From a checkpoint of a small transformer trained on Wikipedia: width 384, 6 heads of 64.
MLP neurons of a small language model. Each row is named by its layer, matrix (up: input weights) and neuron, and shows model dimensions 208-271. Each number is 200 + 20 x the weight over its row's rms, rounded and kept within 0 to 999.
After each neuron's rows, "fires in" lists the words (lower case) most often at its 100 highest values on Wikipedia text that the model never trained on.

L10.up1074,220,194,229,230,222,197,189,184,194,213,200,213,202,202,177,184,240,168,241,178,193,191,220,195,248,226,218,178,182,192,209,213,194,176,198,173,176,205,206,238,203,227,199,231,182,194,230,159,216,168,167,205,192,192,197,219,210,203,204,187,178,206,186,228
fires in: "as", "was", "is", "with", "were", "gain"

L9.up939,212,206,159,168,193,212,220,227,236,195,237,211,197,211,215,196,213,216,210,184,178,160,223,193,196,196,205,222,217,211,228,201,212,213,225,205,199,232,225,207,227,201,203,216,212,211,178,208,184,225,162,233,208,202,173,160,199,197,172,219,170,209,191,239
fires in: "an"

L10.up692,204,198,197,211,186,185,212,216,210,219,229,181,195,224,210,215,201,183,180,181,192,163,180,183,213,232,209,213,192,190,165,227,158,173,203,234,203,191,201,194,198,219,162,211,184,170,194,163,183,221,189,203,196,208,233,191,179,230,201,212,181,245,180,157
fires in: "an", "anatomy", "another", "is"

L5.up1869,177,182,242,192,170,201,211,183,180,251,199,200,213,194,218,203,195,218,163,200,155,227,211,235,222,183,220,194,233,196,193,189,202,210,193,207,196,230,225,200,196,198,190,226,213,223,220,184,178,220,180,184,189,177,202,182,177,200,213,222,178,185,213,202
fires in: "this", "previous", "that", "another"

L9.up1067,184,217,193,193,194,208,167,184,184,212,203,206,203,174,216,203,200,207,214,214,202,184,190,218,207,220,191,213,231,213,192,205,210,190,208,226,199,205,196,186,178,249,193,200,227,184,194,183,207,179,225,200,209,209,195,186,193,186,184,164,172,217,200,201
fires in: "s", "the", "a"

L9.up1872,197,230,176,178,208,182,245,198,221,177,205,216,194,180,195,209,178,212,219,163,205,205,216,195,204,234,221,227,249,215,194,200,221,188,195,232,192,206,214,211,201,213,202,238,204,190,231,170,175,241,193,206,229,197,173,176,201,232,229,215,175,227,228,183
fires in: "an"

L5.up1148,186,206,194,229,202,211,180,180,188,222,199,196,196,216,198,207,221,177,207,197,167,218,187,242,168,174,178,191,224,234,209,237,224,170,208,211,193,257,201,204,194,177,205,159,229,182,185,193,222,227,200,231,202,210,194,172,205,199,216,230,191,202,172,215
fires in: "a", "their", "an", "his", "her"

L5.up352,245,219,210,213,153,222,251,209,199,210,218,231,228,229,196,228,240,224,191,164,163,200,183,188,184,195,188,146,182,159,189,217,233,178,208,229,203,211,200,197,189,189,196,207,170,219,206,184,235,222,193,200,191,174,213,203,224,228,183,240,204,167,201,183
fires in: "career", "family", "character", "relationship", "life"

L9.up1811,230,213,175,179,193,198,202,198,248,184,192,210,211,184,207,174,211,222,209,160,177,206,244,179,209,172,197,233,222,199,185,212,176,174,220,219,208,210,217,233,231,230,193,212,206,191,214,203,171,234,208,212,187,175,203,209,226,175,179,194,164,193,203,190
fires in: "an", "another"

L5.up1144,186,205,180,193,178,215,197,226,210,197,209,204,195,220,227,203,206,197,228,216,194,179,199,174,205,246,156,174,205,215,240,206,208,211,223,213,201,270,222,208,196,190,212,174,228,220,192,198,190,200,168,163,202,215,204,208,228,219,163,203,212,165,182,218
fires in: "three", "of", "two", "five", "several", "four"

L5.up726,198,189,199,212,199,193,191,204,222,193,199,169,183,202,212,186,206,194,204,181,174,196,198,188,186,206,211,191,211,228,224,233,173,208,196,214,227,213,218,189,190,199,172,211,184,188,183,186,222,209,199,173,220,169,205,175,184,230,200,178,235,193,194,237
fires in: "the", "of", "s"

L9.up1062,206,189,187,213,211,217,200,193,175,194,254,231,168,190,193,186,211,202,176,217,209,221,212,222,218,185,205,244,208,223,186,216,203,208,217,194,176,212,207,219,200,211,232,185,196,193,203,219,216,210,197,216,182,203,186,172,192,216,178,201,184,180,169,171
fires in: "was", "not", "is", "s", "be"

L10.up138,170,180,233,206,218,204,193,214,157,223,221,203,183,205,199,189,206,209,213,197,202,201,197,221,248,189,216,226,192,207,239,174,191,203,201,197,194,213,197,216,215,224,196,211,185,181,200,196,208,206,185,230,182,189,213,169,183,196,205,198,202,219,197,193
fires in: "is", "was", "not", "were", "be"

L5.up1670,188,202,218,194,200,190,178,198,203,200,203,200,186,197,194,216,212,213,213,203,191,211,194,188,211,200,198,182,203,199,214,203,196,202,206,214,161,180,213,213,181,181,193,205,191,176,169,182,234,186,211,195,206,211,201,200,177,219,198,193,178,174,232,217
fires in: "no", "each", "one", "nothing"

L10.up561,226,187,191,168,204,222,195,218,185,216,220,187,177,187,181,203,209,187,203,220,208,202,214,187,213,241,235,187,209,181,185,169,198,210,208,182,173,225,158,194,204,230,230,216,168,185,213,185,173,159,196,196,188,177,206,208,199,200,211,159,162,212,130,231
fires in: "a", "one", "each", "only"

L5.up1034,219,234,212,225,208,181,206,175,193,181,178,173,190,202,214,169,246,200,173,191,228,187,220,237,172,217,213,227,193,175,196,216,193,231,194,210,179,204,229,188,217,186,198,212,200,228,185,175,231,212,223,188,192,229,205,192,195,179,234,185,210,189,242,217
fires in: "a", "the", "an", "unanimous"

L9.up1564,205,216,195,150,220,215,205,181,177,194,212,205,225,206,228,186,203,252,191,189,201,194,215,203,170,254,189,211,211,228,214,231,192,236,211,206,161,222,211,223,203,191,181,160,193,226,190,173,171,222,214,217,220,243,220,205,170,211,221,207,190,189,221,210
fires in: "an"